config = dict(
    n_layer=16,
    d_model=384,
    n_head=4,
    n_kv_head=2,
    head_dim=64,
    d_mlp=512,
    vocab_size=8192,
    activation='swiglu',
    norm='layernorm',
    norm_place='pre',
    norm_eps=1e-05,
    positions='rope',
    rope_base=10000.0,
    rope_fraction=0.5,
    qk_norm=True,
    attn_scale=0.125,
    bias='none',
    tie_embeddings=False,
    parallel_block=False,
    init='normal',
    init_std_qkv=0.0197,
    init_std_o=0.0,
    init_std_up=0.0197,
    init_std_down=0.0,
    optimizer='muon_variant',
    lr=0.0158,
    lr_mult_o=4.0,
    lr_mult_down=3.0,
    beta1=0.93,
    lr_head=0.00786,
    warmup_steps=0,
    schedule='wsd',
    decay_fraction=0.734,
    decay_shape='linear',
    final_lr_fraction=0.05,
    batch_tokens=131072,
    seq_len=1024,
    doc_mask=False,
    train_tokens=391000000,
    steps=2984,
    dataset='wikipedia_en',
)
MLP neurons of a small language model. Each row is named by its layer, matrix (gate and up: input weights) and neuron, and shows model dimensions 224-319. Each number is 500 + 40 x the weight over its row's rms, rounded and kept within 0 to 999. Numbers have three digits each. A neuron's up and down rows have the sign that makes its largest values positive.
After each neuron's rows, "fires in" lists the words (lower case) most often at its 100 highest values on Wikipedia text that the model never trained on. A number after a token or word is its count.

L2.gate350:494583473553458553536467484483454486535542533467495561477586522495524481460418469462599544508402557471517516543511489504470510501516474512455522522591532475557514468490512499515465480495476469564561468463482509449457551537514475522554470487538493561524482554489474455462530533473478483538
L2.up350:427443526462507528548480551455466461518449499547552425571508495498508579523479409499552450523432510525547529482556495509489589489473460473516411519566479474454526478494472553519523451450447431460556526459520526473542462448448499445522480503506457486503549498505453442507464485498505553513
fires in: "division" 29, "class" 10, "round" 9, "order" 9, "category" 8

L3.gate367:526564504533442442391410515498446470459540452490531542520535552531498476524548491517493518514476534566489555474497575522577442472450424516474496507528530476494490496491517503504465538537582522478458456440551476569488521467480480484453556542463480479565480507461476500492542537495533458550
L3.up367:544550528496514506528469562564557470464543456483477534565452600531570514503440485498450533493436566571423479569509542499463511587485508491536543543516540576510515507524523519469387493467529442544532510519522505547523473539544532507521517523545517486455429503520526498481518543532455563498
fires in: "in" 23, "won" 19, "lost" 16, "for" 15, "on" 5

L5.gate414:551572483508542504574590494465602486479538453573479477517521476477517520541539534538539541471591580542443488501513483484391488523498456516587497517538501511571523521539561516506499472468491484464440490554540483500487494525465554456507437468508467461528444454464538455529399433517540501460
L5.up414:478560568534447549515552370536516439494556499489554515522471534516612452516547480537506470461587482480526527500563482481453554491574544563515458470562536478550498534528504539526501505475490476508500544534493523527467439492522505513509483516460441502584423422486468485536587458529518512479
fires in: "into" 34, "within" 13, "through" 13, "covered" 4

L4.gate311:569517493494553487471496487565536532483438489497441499488493480535510505511498522426469484483488544495585553499452513449551438545517503532412513424497482403526587552481571535520516445514499488499509552490469459450433468459560521497502454423513474445500470468629487511453506492459468517506
L4.up311:562446527459505612519606474526489489486447550464504517427494498514511523480476462447489495486526583517500528511502425466509513500444435547471447495548520420440580401488515487442521491549571525531489516497443512471517501501442552522544503464516476523451492462553544444484478488472556473473
fires in: "by" 64, "of" 26, "bypass" 4

L5.gate283:500518498567427451550471495545507461475511449468521472522565497540565491464432499531521502441572560541451527586531499491495539503500519536415456483514440535475488493469604491486516452509476565448527591536489541558474479520491474492495553532465529566547514544453556477497537507561533447413
L5.up283:479479531536467459488533559457493465460464486464491507511402504441604510489485485537445511504524446516430494449514522449489591597449454452478554512493480556557473492535510465459557536504470543496540422514421445484534492589500468497471518515472545436453536481531545559539493490521546552490
fires in: "who" 38, "people" 8, "i" 7, "you" 5, "one" 5

L2.gate66:510546466501516524523550453471400517502504466511532464498567563505503562577454465462559507492510498404570472508481442543484457514482439465525536489519494506428467496505473523541482516523478510542507488525459516509487543479518477505529481503502408474535489551545568495506555484486513489473
L2.up66:538477468498570488534527513450519467448521483514579513567491494531529586591481462496453503463602482425526461515530519508461508513536483500521499483448479551486563488578474539610470535476490455498501528473502475400522536467424506543476476427520490543590528519497510547480521506459456511501
fires in: "family" 33, "private" 12, "community" 8, "christian" 7, "personal" 6, "catholic" 5

L10.gate93:461560539487515441552452516552403504505540490495453499440408518552479477417512475505472457587472501459516485499508502454486562549472553503462478529519432444468477466494514548562475465499504544483532434528442538471515514490502454502424543543465492467506472521534432462535505548480480527481
L10.up93:540555531490460528525503472538504437499512460525466561534435470517515486404502471471503525507536501463485540505442503545524524598469459527492534481521474487445545521537476525441480487491452589484474421439434505472520498535554480516466491479462590542549413499547537445507516482444464563518
fires in: "in" 65, "win" 9, "won" 6

L2.gate54:462483480484451552574545513543443471488425404563444487448520544455478458492466514572549486469498559494522499536523542484570525474554481508472499585533444537525505565457503470546510477511498566519545439480496468464510492532565498481504453471432471493575497494496560570532515478543587495521
L2.up54:430549479443406559450527474487566413488552481460578529474472542483552532508432529494469501519504444530478527550461575566462472532563512445434499485528455554458453533525551485464508495550520551484468486482440540535485506488516502509487493468510513506470412504471593517508599535456500493495
fires in: "this" 92

L2.gate185:454443494493492474517490541534481478543467477506560462475484427492539467468477533485577470523444484610549570527512570537513497583506455531467457568505528526488475526469569399468476443556527508520534470474520512537416479521511484501571500536540497462470495520475447484486504442468556487435
L2.up185:467477475525522463487508508483506515436494525457501477481498538486428535524454516503612485481501480455454531475491459502545534465568546559572505504478579468478474542502500523523476470491521542501501537485439433541494539491562446508520531503447529455524553492594555475531491526533406540436
fires in: "0" 46, "1" 23, "i" 4

L4.gate458:499550460516524463421506493501436489424531518520510493553500491530510575552542504472432526562508504498505511500501521550583513507486487538440439528499523497473516509525571475437506484503488442536507446468511511442467519515506537465482480463438494469471481494585507490476495512467576532485
L4.up458:469564457464472526505451436546525465472528487433515500488486510504463545493507441483476471515538536476462472498534483539548516560521507501466426468522522478505537455448541551488488456469559538476545436409480513556509459519529482447516447523459556524461524463509551489465496524501528502485
fires in: "golden" 20, "red" 17, "black" 12, "white" 7, "green" 4, "gray" 4

L2.gate410:579511437477576490511478471434491482466548448468519557502472455498501551530487474539515503519482475530560459472479436508433450488516482536520521534562544488479546461537603454489505588542494507495582516466500491526473491515548513440531430573512560561529537497511424551482515497470431486483
L2.up410:497480511566551574575553424539543488485502489462498495535501507419510502483604516539438553554469541385465513440469516492505445504545498534467467513518541525456513444488480499531549555386529527514508518545510586430529512510466501515529509493626533499454560594546486525477442461524482510444
fires in: "based" 24, "location" 10, "landing" 10, "filmed" 4, "postal" 4, "peaked" 4

L7.gate315:429513540487555503537529533535447538555527522518520534469493574557481503524483474492434464553492527462561517529485535501431491476509473416470580480527492419559555424494452505499447479579506492449497542481473408553528536494437497445487399517460517525491484451459493543508603485434518469502
L7.up315:493550509493451568577537469486395545525490527485557507505556518521466477607518497513529511465479504458459484520461489550552421498448559512494450522515496487512491504516546469543564471553468465455559530467475472473443477506514455606459465540526510470607528464480538537461496518489552496546
fires in: "family" 22, "team" 11, "research" 10, "school" 6, "business" 5, "community" 5

L12.gate151:522446495564538542512441507528579516432436552478509457528541399519451448472520478495476469473523480479515554440522537490476439481499483476554462456538485484541489424472530429501453504506424542414548452465540508511514544567525475553530442463487479416535488538451475540523493517504435537515
L12.up151:458525468464550552526492459489524456515471463482436556444483514526527553519509525464517547517506538512560523436440611536522481480549523494512459503549486502455509515489489512484445478513529500502561493505459547531525529483520522483421462606500484525576560514509504483518447531441448514499
fires in: "a" 23, "of" 19, "first" 14, "was" 5, "an" 4

L4.gate482:501465537535483559562504511528588498471523455493497485493601512507533540485492474488498524496529454608501499512523527488513507487470505527532500491547464536561470563559466407448462453424518539535421575486500545490468508453533444526507574512436453506442553481433420493592530554414547567528
L4.up482:585523520551458428467463462532435427484539483492504469447531488525541502544448498514423585515525527524470495521485545511445521404492461463509455488549552587566454529600452467412443498428512487473476503491484525480448568524517418473487626550453523529466509529384475501498481515403541481531
fires in: "first" 30, "only" 10, "most" 9, "largest" 8, "highest" 6, "second" 4

L13.gate253:498473580422446557498501440514458439563508502488549521566519493498517476524506459553533567436514475488534553558462479544439503522541487503499471493474534553372585481581483441511465481510490489554488476473471484438510542517540536465534474436497532529516496518436427431551518465477498542407
L13.up253:398467420492505557478449499438433544478446460508430491550535483436461552515510422509495457545554527563547472432531468481481527544439500452503468568517482570548521499528503522522461530498512456451501481421456542519496471465539446539543520502520479503561495438524467476465541520439438467533
fires in: "the" 58, "early" 6

L12.gate374:499423531483428529544554547455480534478421545483505506515451456578510468486527450536529493491474518527470509503485556516448478491412480580522429472523466484504535477542514577564400471507506533513438484463523477509547503462550543480495512517537388508508492522559530487503451439436521443514
L12.up374:446493524494516553522486458486448454547461524469515521484438471533498558518513497470482500491562507503466515482474464522496514498471503468504600505529550460513533499542506532468473464404511521553470497481476506478432523497458485581563391525512443536467443478581580488493543513484464524512
fires in: "to" 60, "of" 15, "for" 13

L13.gate378:534510422586519442483446447581464564538504565528503526513561483512541481516515495531464478531464463495499524425518477472557483404442467550512500609475496457489465475483473503559486573486539516506463506500457472460477503489509493539499483508511437430466479485474502430551448471502497513490
L13.up378:547506496525436435484473558479547466473544573450545525513468550566495451500445490550507539467422463533524535510485510489490503554465493414543430465529549488477506508445458556528537512468495526454553534549551484441483574520583473522540492528484579489492499483521515511556466517494468521553
fires in: "has" 56, "have" 20

L5.gate482:537459518516521435567475466582566457486509469470542566444513506506555478523470531518472550519560485467519494519404509525468460525600585540493550491501522532474461511513497529487413431461596581455512487513525490512519516549496547479537468440537506547471475533467540554443515517536461386477
L5.up482:504431450468513535535510537523474528487447514470508440480514464428558510526498543553460512621543485562551471445452470433537451413518530457384430481519537490500540470553514529520565505515552461487530493556496457555471481500427472476491514472574507488395537502480413482441450533493491507469
fires in: "admiral" 17, "general" 16, "lieutenant" 13, "captain" 7, "pierre" 5

L3.gate89:529508485528488495426446517516476497469474471530384498506504496521490490468468462549587518492502478525566522485519433552491478456509519501502514508519521459524570486533486449517454516497486534460442472528503517559469481533498460475460541513507494455496397475492448467465490521586550533484
L3.up89:490473445481478519519580515485479511446545429452523504445453592465475459531449438511459527529511499518507471530488438507524554589543500493499519489452535491590454537469532429495462488512444543429485487516460492459546468478464534490499538537497514522500409506548512500542526508501476450560
fires in: "died" 23, "born" 12, "married" 10, "life" 5, "son" 5

L3.gate32:480501520472509506512449497533458507529456440461454579595442467531537554524515451456475566477486565471461527562557534519494437551496528523482494448429463429506537491422537516517447479507559465470466506477519446431528512513469455548472468487515491536494546479480537507507488463475519545479
L3.up32:502517470444517458447444470511526469439485467507543457451467522498481573506581537461480485490575442489547493548424533474483494577519492501465529541471474432521468561533487558443496470460535455591475550511507447514533466508505430448536536432489460539435500502522495541455529509462528514497
fires in: "on" 37, "to" 15, "with" 15, "in" 14, "at" 8, "for" 4

L7.gate394:500493506400503383491516506478438485506509518475469492447481503432495464546522480492512504466493528492573489499501510523459532548500495459522444561488522544550518480465422501554427509512468472455542550475480571464447502470470527487477543528517523462518444489576448379532474576520540539511
L7.up394:490499495486453519395497509436509456466510500423506550552464513422543507535502482519534508474514445528501472451447456584589488470471445492547526494485490488539537507472503489464554447527541484544452504468535558509512458566457513550493504426498458445529438431570487489553451538482459505500
fires in: "the" 93

L12.gate355:427506569548557474548482451497510505553493492416487521549477479542472487513543525487468534580531521487561513506508464536476508583512517515490463448481461481462557478439459488506463492502506447560515567493498557469447421557465502493434383383490484554538424498505554530478541461568476533502
L12.up355:519520467516450490485520469511435531439451487517550524509572572559447547516459440551505500568449563440461493567454452437546497488561488518483507552563464523483461443505455463501515493476587493429522554495469449523448445497499550483568534524585494483488538527519412401549536461487492551535
fires in: "of" 24, "at" 15, "in" 9, "to" 7, "for" 6, "his" 4

L11.gate1:468515490500453476436461483536491455464464529510475546562493486542543479549429535494466495500534467503524434537542507526520481514446458527456465531516478490467431470474466414475450500481502474520519485511535508491519449483421540459510492499508503465531487516492485518556549488456509522508
L11.up1:456427471534546575526532518551562496559485496494489540389483545476513535503513503522511481505484497519516503509582466425520521452512531493516524523555530503501479461469489550441441449500530469584506492465491533446535537624550446548560513571451493497496505524430526558533508527436497583461
fires in: "2" 22, "1" 13, "at" 11, "to" 6

L4.gate360:553491469459452505455470463541553477438455496406561523476507503473503576549475552517509463496505481458587506569519563515568504512567568505441509530457541466533482468529497433499508462533472533536514526518517563469522531526524528485548431487454497538505517474532471517472522438499517450444
L4.up360:539455474459450471550547492486515475465397506517424500430474518501529496460503437528543583489489495409593492435542513491489454486485497448509483431501468553446565517427547422419533541532505486505463508482490533451505496479446550525536463475478460475456499503552570478510514450553515528490
fires in: "by" 30, "from" 12, "with" 11, "thrombocythemia" 6

L13.gate500:538517553550571540442527522494536581524549549519498527568506511501460556467433478391513414503505521513526526477487460506455484477494468477519451493576447544478465521547493487523555552457460540462430508560498514550474479518477560551498460465494567485520546514504402541502579529516537493515
L13.up500:486512519518468464494523453458472465499481536378461503516564457526514576490494480427508494475475498502572484474507508543553561523518523536440401509576565492489462486534457482529503467497545500446517574551486498488526507460506453457498494540474531598452556498583487480525415463510509523534
fires in: "is" 33, "are" 20, "was" 7

L7.gate469:509486438463489520542534437563464502457459559530517497516545483495467428546482547429478480455482567516495461516437427419502444533523521552601456457539463541450440508429505558523449439528523509523503524575509522577534458483427540517526490475520496490487459482518532507510491529509517511518
L7.up469:581432506539491498441602485506498519446556487525419434507524491545540456515454443501445489519474522585480473491478519571515437482452467493457451490482476558456519574525525490568495523500433464507468480543459416515485497527523513500458513533522528512537470558503495453531546600524582554499
fires in: "in" 62, "union" 5, "inaugural" 4

L10.gate11:438491463491471458508511552497510579477512472584500448523546457466487472499535532504474515537490474460550498509547466566531468479471431478489496491470564488426422603499522524459513506510547551465486543455527539441576523525490499450488519482452405516493485501606490578477495516441573508522
L10.up11:518382460497461486550544473531542461515443486510474454488439474485457490533532562470476517564494520518472505460462461512511493527416464498498482544552520528500442523578554535543453529469581430468507475412415536481514462416528472521459475523503477445499518482590537507475446464433529542495
fires in: "a" 44, "used" 5, "produced" 4, "associated" 4

L12.gate86:547519462459476441534503498538494425481544602512517554503471468489495474461520403488492499479555447506531518529506522522443461504523531457497454487538605548542506496500508453525443512538412454529488507527476524500518501546507544475526552446537569524476481467545436483471548496484445488466
L12.up86:501507487557460417535451497486498544469546516506531543536474487507475466514481454575463502469597510499511453498533511563464458510523535539561488490543541525523444511455529498486509530491441441492534480551484509403536459504476512444457558465500566542533504490520463554538510473460403497545
fires in: "the" 64, "s" 22, "his" 5

L4.gate367:451460428429550486508497473472577486539533505467475507552499534464473485548564452517580526463585572523470503483523478542500563434500510526422643548471447551445479506519541526534528507486528475543511459483534526474469468468473495553589459489449420503493517459571503519580493477526483498523
L4.up367:442558456455568548470524443494446467470474527521478526507519475448443475560536455479482580433509503434478427499532515539502444454519551516474513488504530477515474461582507457502480472497439543480472481546531544507520501469496530519497462487528485558420500591528458463517538499499560498412
fires in: "married" 11, "family" 10, "name" 9, "wife" 9, "of" 7, "mother" 6

L3.gate466:514512522480459468544408511525542483542478556501484468511499429478440555450496495488513466480522407479561515455540548498536469455519509516516506491491472541469535516479516512532513539480451439508486488509564514496450546462508530512491548429492549574554564450467527500483537468503435523469
L3.up466:446436383446452444497511555582523482512502490437480473546426476452501483478493488452548544460524460535461506482519563504516470474475510465474515464472471503547483540469426435468515456440487560496487479478438515555506505502456554480458499486433486458490538477497587439471496493551540549528
fires in: "used" 25, "use" 20, "uses" 9, "only" 4, "allow" 4

L5.gate493:421484522472519409527500459509432496480534480485503513549554511550467492451510461493523514529526538499479549552592426540523524541563506578500498554512498464491466467545504574510490552533503446514536595528452479512451453457510494534578525486495564523547547557470499454489541497440468504482
L5.up493:495405468510490550545528534549573482555430466527529527515511510499475489487512501467490503552480483455515571506458505533502546488488519550533531548583529465431468525544555527472543519533506461496516494566523458550512485433513476445470546453540514559538499508553544478504534481529420470518
fires in: "0" 58, "1" 30, "2" 5, "und" 5

L3.gate312:480501504516488455543508580443553564582505522467448519451511566485490448529502483542505498592521481517475459497504530463467533523524558496499488528573565438517567560507584471551453471460531502503493471431500571457488480484441468510458562539452452490491442430564546540505485471447480486527
L3.up312:494440468425543565447489524470494493511520502535524455439559474544494504483501457459476486479426524540494478501460523546487472473510583484494521491517499501554465501521518533515514432571485547499474544444438535487478517504520530517495496529480500530513445490549471422558568517516449525482
fires in: "the" 75, "theodore" 4

L3.gate31:545508454506511475541539509593502498507415527473450475403496477486475466523542606428509448507486440499536525512502506456527478568461490570453482526469538501552542467535541464483477493486480494485527559522495439426517537461478489502491505478466550576489499453499510499463530479513514518480
L3.up31:485487432448587510434502542486478501476464499442530468516517544458475596527509604524508522518447529578530514567477495448448425587533499541623611439487487479508536460513526506464440479580519440527531542463519504532514450464480423436514486456474498542528558504531525463484458489577537531554
fires in: "by" 79, "bypass" 5, "before" 5

L12.gate76:568471586501491534490428464492507571474508535570474500524510447522551392447549499537483568560484575480434445500498449511476467505512475496466485512424488509454473564444528553519557440556422379533438445468498507511464497494468559526429515497531485518489460534452558417546527429487423519486
L12.up76:510492443475483448464557494478445512524515476487574461537450582527531467481524489558512496449472517553570531523544559523493518479482469443443468562549493531468510512501493452533464550489434479568496535529456486490534529521498474496475492475477534509503537545458494453518532531550497562486
fires in: "in" 39, "win" 9, "first" 8, "2" 4, "a" 4, "won" 4

L11.gate325:567463561501447424539486528551484523472472503538540519512466514481540465416544467462477526550488491444573468557465506553481475502501473566517545484445508522400458482530527513444486575353537524441475506602512529513491540467475518468478490561557456529517510471507463450457527575510539455456
L11.up325:455523527460489541509472423515480509519435479455503525470469538517530532521486466477461442522462497461492491528506444508507462553434538504536440517528417557479554520540489561513522494487524451443595564486518538526454481480483560555501435513566563497523449519521502518549471542495469519461
fires in: "for" 40, "of" 24, "in" 14, "during" 5

L4.gate165:497528493426506495465530463559502526505546431480471445584541512461561487556553489446533450564556503469527422461454500402531450459423495543462492465439512533449506450478547505444518505440485462448536509503499540533468476508524471461527448449500523482493476559559463504490563523441463509495
L4.up165:507526457578530530567479519533484514493473474508492549452451488546515508460543473452503458528519471465477490491481424452510528508539615529452532494443426511468504535614585490481535522506460518487446486479467586536426505500556463435557538499480546535475439506460425527524563583503549475507
fires in: "under" 27, "married" 15, "of" 10, "associate" 9, "underground" 6

L12.gate222:528539431555536519518430496508484535498511461412480546504497517509512510417479469448489526461510535495513563504482512477477537493421574483457483503420449525415599507479557457478433533457460536522521475528502490569522482519448479449463469426504461403530504440564561505484484470516500560514
L12.up222:451574525531484449509516486484568508483475613500475532535521522489558505539500532457524505487502484472532425528481521477486524500561424519505504578486444519514479500484524473406444526509518561544497448489563530505465511548555530560539480521479528635469469500543533472467553468515477470541
fires in: "at" 28, "by" 23, "under" 17, "for" 6

L3.gate326:488502550509513524490469474530566521565535504492485562563450543526476527448509483565527532465597540493509450536484528532479467452442484473466536485436529505540490490442487450511498556467512443437541536538491501466398491508512600489529541508512449522473504509436512463499526450504517519523
L3.up326:501494502466495501545513423445552407527430584452544498450486527459499506529456538494572496437536465519522494565534481473456581484480504510483508598478517448459454430446500509495429544523475474490553484497499549508465477529494547527564476500461508480425567456509466469472540454491514413534
fires in: "track" 16, "cd" 13, "formats" 9, "record" 8, "box" 5

L4.gate187:523584543501527455488521521529476540479495519482559462511531546519517594420529571528442473613464495475503530522459571503540485431507489527486401479444511571508472404522473502492529521510478501488569527434478526490523530555537500505484488451508522460505482500499498419483536540425474478562
L4.up187:487423495453491515422500531464530510512508529570463490484472458453506500435470603497521406604533509437511566438503468579456477484491475398429484520491526491548459458484507506503437457534535496493514474490550438528551493531496479468456445507518518442537436492500493450501513529568552473605
fires in: "over" 23, "such" 17, "description" 6, "like" 4, "meaning" 4

L2.gate16:504431511517520478484491446574430500523413439490499550594471525559463419459548540452486450567488478518535496533525599477467540497503437486477488462484476447448477525487534530503488524472536564520487553477483523459523449495519451452565531537425545460476530543587510432504484446522465509422
L2.up16:466489452520505502478538504577465443439426405568566516464434525530425495522529522503489566536466532514487530493566537513478538540501560589475535503450508529502491503502526527497561497530509560535469518564428495586526537524474510499487465550484498521509507508559481504554467505535479469441
fires in: "u" 29, "0" 20, "ufc" 5, "ud" 4

L5.gate308:460495440486555481462513465449486531549532517510478552498462443502561493582509484511487545529459541537524536519471519505525474540504443480474497387520526505586499482467483433561523473541538551511471483473481486538501518527545483567507507513483493557576432462496414478438530499487524469544
L5.up308:523408455431505522471511499500504525501447540478644590518430526556540505489517465546480440446528545581539554561477548504488528510510499465525468482569519522498592554475489514541530461502528502465494586496491536459526490520465454532545531471547479471504561465504477520508476450517520504473
fires in: "an" 94

L7.gate313:512444507477405563521435464525433444486459458447498508526526470437485562518431475478486377428461553474484463585453494584557483535478508573455501448546419542456512466513490446543492511483474501524494534490489547534483540478482526493416523518475530492536503518556486463478501426549522454439
L7.up313:456499543513493538515512586533494511496492550445541459526534508481591542497441465533464494473476455501554439429528543393468482513531466443520504480509491488560464466439492465510510499425466445461543509507455481498476496503477540485510448553506523490516521535461403469449452454490448474485
fires in: "for" 24, "on" 23, "to" 20, "in" 17, "of" 12

L2.gate5:548499504439520467471519539522421450523528489502474577515448475483497525471454517478413497487437489516541549546437521524549466464531456521488510499519474510487455473513462474509520461558543517445507503511519486474584496521519425496504520507502496488549434516442520513491482443538518438514
L2.up5:510442520534500533524442471525479547578505539499585526428458486510430478551486426519478498537469527605508499540510514490510451512517505500489495503528573500566536546512520498552482469508561511449549489519553499490556517498501556482507519484512424462546530559527497559518533510465476494500
fires in: "an" 87

L2.gate385:550492467526526492511436474411562418494475472511477558504574490469497488511500560423541531536512517471535536472508431477491551507579501487515538508464459471533513504575525465521529518423454463482450497497472530508475484548501442492503453461492545536512565513471459488471435491509506550450
L2.up385:505531516519482514478483484484489535556461473524488490561478530383491528418415517517561506584496487514476477498426521535532543486455496476499488535538499507414481502563500384445532564507461447494533484520486515398437495542458589525517482491464522556492449475465488517487592578482492529538
fires in: "education" 14, "track" 12, "science" 9, "facial" 6, "to" 5, "moved" 5

L2.gate44:474544496461512503429587538495469436494503503548518470541406491509569538454472460502477498498567521515548503570450592509531468534451464530573516479511479575506497451452503558574480511538469471497554495471452481550509407515526442418458550597547536474559540538497474491467529508478541519449
L2.up44:487469448476557396467490511499488531462474437470490479464511490462511426561432485455441527546405578517484518492528517567562589567530468495522490502546511485539439452537553610515593448548537513481473425479501416480539451527501481534471488421481526530467445499505474495477473521514505558495
fires in: "i" 33, "we" 13, "ice" 5, "you" 4

L5.gate457:475483441477465496531491503554486512531493577523447489484435463492499545528527505509527484499515484495520572522603545504565533555554534530501536550477579446529538525505549429478472447524495453502487564451532504474474523461520527523471466575494456528487477533518525483557483543503489488511
L5.up457:583466480504439482558467463499538490437527586440496529542495529489474468474471499475490451557482457435511496504554515469455563476553539499491470452482533494495458516488537464471560489499494495500497551535471513476522574560485435496536550498480514516537487509483474448547497566466551563487
fires in: "0" 18, "man" 15, "art" 10, "artemisia" 5, "mantra" 4

L4.gate161:524496578480524465527485523462492512518510608488487473499481440518526490519482528477468451521486492441541512542528515583466502432510541532436529530490529561564537522446552475510453483510511513624494541527501523489545420422609504529498502481447516455534555543448536544520498465460504482583
L4.up161:532440442468484452495567486526485426541483488432496533459459511531554443475459473441521520499505485457513566504548585499543512420507565411527495538517507498510521524560577501448423472472383517534548460513524503492502489524531531503530517500433472429506455534496449544522469490506458482490
fires in: "first" 44, "second" 9, "next" 6, "last" 5, "final" 4, "only" 4

L2.gate202:509522505496422512579468549557464492498480521531487486530410440497519429461518467443481488516480480499556503523509499524501533519450485570507560458474451557530451550482517484552515565486516517460498563485476459506531573535470518496532496401487540501480515494488483527433520425519530608446
L2.up202:510422516537536536543534476481550499525527513456599425474498428489438471576509484493545456555530472513441503468601484431518472516511456528554558495593464503542498479516532483433460461466514487477482508508516486480487510433519536512497489430505546484535543472464453503526461508507521629522
fires in: "used" 41, "released" 28

L3.gate420:490544529524536460498437487486487488464507468512489550513495575456479406441509550485566497451465498518491566500508439476516497481467528557538467550474516510490455445566426454525468492506564491457444525518537454489472478494421583509511507481467515504529462480590487486486487507470574490480
L3.up420:539555517447505465576489493462503566439556535485459515472464555469568457468528514466485496531467536502536491475531549533494444503406529529485528521501478509483468577512459463523512538520476510453457456503540520484475461517478513533553519575565512449577534528539424570578502510440512535562
fires in: "received" 19, "won" 16, "win" 13, "for" 9, "awarded" 6, "earned" 5

L3.gate311:591426450518404501446495539513418537479461468506446567514435516475501507484491511497563416503463494532479539447562484544508481553485508513458499566563519541471528528475461467398538516508454539526522427522483487534484562509431574520491554527512519539553441510523512482480530495438512540464
L3.up311:530475440476531584465457487638534495506507468522468491532499464492554491534502443514512507537494487503407561532513529519530505519496488507493575472527475482506570430488543450514581510427500540595429535469515560579509524501541484431391512535575485497510569559474460514475543520487518466555
fires in: "on" 98

L7.gate245:504433571522533523501551473488474445517494462535481506469441454570517430509439528536471452477448480430496462463543538444497499524527508474461476409522490515531430495500484527521502488381474487454444506460481488487409537563456494452570454507464474566505510556475482478492495505467450470456
L7.up245:525501576511506503577466442553518521551544424443492509507424509452488543425436438516406467502454507490490519553502513506490554481475440540378562462558436515427453489495548450465513464483433492497534589568538485493459477504541554560529434497477462501457510587560434539482517495460597505525
fires in: "of" 63, "for" 29

L2.gate277:570514512558484497523600516529526528510532444544482486505464499584547481424519517493500548563547515436503460467538532544522492534467470524431488485558532499517513494498473391514467437496526513484479543470447498494448504474593517505492489548490516490542494465518500490477505499526504513496
L2.up277:411548497464499506510461439500485492595519503448501562535461554492561559474462507531534509469506503564430503492480456482470468499470498401485502461490541531520493502464528549498480489520467473437441443519488440532535507501472531560488503524496554406467456545552497435458435466531544523515
fires in: "new" 82, "newport" 8

L2.gate33:508490488504507529442451499508470485462502489477462495498414493465470537505535567548539529437552461461530595484552467514563459526588477447497518467574406494478519442512513474487531467496528466474498454492526547525572580532496410407578395484466514448499479525525549461501561494555515526468
L2.up33:460503483482531458570459520491466479439466534490422547468456486484507509502523489479519443498602496449555591487549473513484478464467562534514496513520499501501482518528486440587484464499475490436517526469494465472499471563510488416543473481469480527465567507574520465499472483557528478522
fires in: "state" 50, "district" 12, "federal" 8, "city" 7, "canton" 5

L12.gate365:527571488493442489530472487541452522484523541440472499511525481508478527513441481436501556501440515562472550521463502533456502527526511608502525535485542461498512573504485409455497486434475498444561471498498559552551455418501553508527504453522475468472527553570509551529550514479549473417
L12.up365:485429487453509595507519470519535498543509556461381408552539480547477515520489501446514531500503492503500488480492431495481544530444558486416515449516486528500518437473444479495469492515424508500543530499503592424450517446455474511468478510496516516508508503592494527569481504453468471544
fires in: "the" 51, "a" 12, "of" 10, "my" 5

L12.gate344:503497546495508572444450502569504484528548487473539468488508519485544489498539477448476496475517532443525491467457453498517487494490490472424506489448442554488487477532494471549518578497499520458476506553536503529480537489481531428532468527509564508467501458528460498510486531462485501507
L12.up344:467555503462498486575468500562483491504538483435461519518459476494550536485506442501466435559464541523522482532496519467564535507434502511577506504504475499512502493500461524481526589472461476526535509540498494572427542518447506517497470414487521503438414450660509559522511526471448542460
fires in: "in" 38, "of" 29, "has" 5, "for" 4

L3.gate53:534517609407466522424475512516606479533492478489548552512522454570538490530502475536545521494524549477525472477559539505443462540496513585536496478419450493500460470440530500483469546534457489500541580527404563574437506471463596477486506457531471495459535505494518560501488504529544464454
L3.up53:521450527457505501484503497413523491481512460515532556504478456584491491471460536451485543497505520506483513437533446524522499450435435507441479555568496465498462540438473487467488524496469456522501479513447586540426524501493472513478530489534395499493472528526559508521524500553560479535
fires in: "released" 26, "cd" 13, "compilation" 5, "inaugural" 5, "track" 4

L11.gate147:563454452568564550599494485525561536488519480471498515499471477551497492483519538521508493406511471562520474463515503528521438562545463452471480434539497545500486505471500450485532516531508496380502531555455440532564486387397507476549533507494519454482392517453517571478469526453521463486
L11.up147:478413504532499521497484492523533508515554466432451478527519431465497480442370521502499505470558533491533514418441500508583570480540462548493496548496458546534557448517528497442511523534493572456439535534534555493490512513432463513480521445523424523597501447507487488452473566491469569428
fires in: "was" 50, "is" 15, "were" 7, "are" 6, "as" 4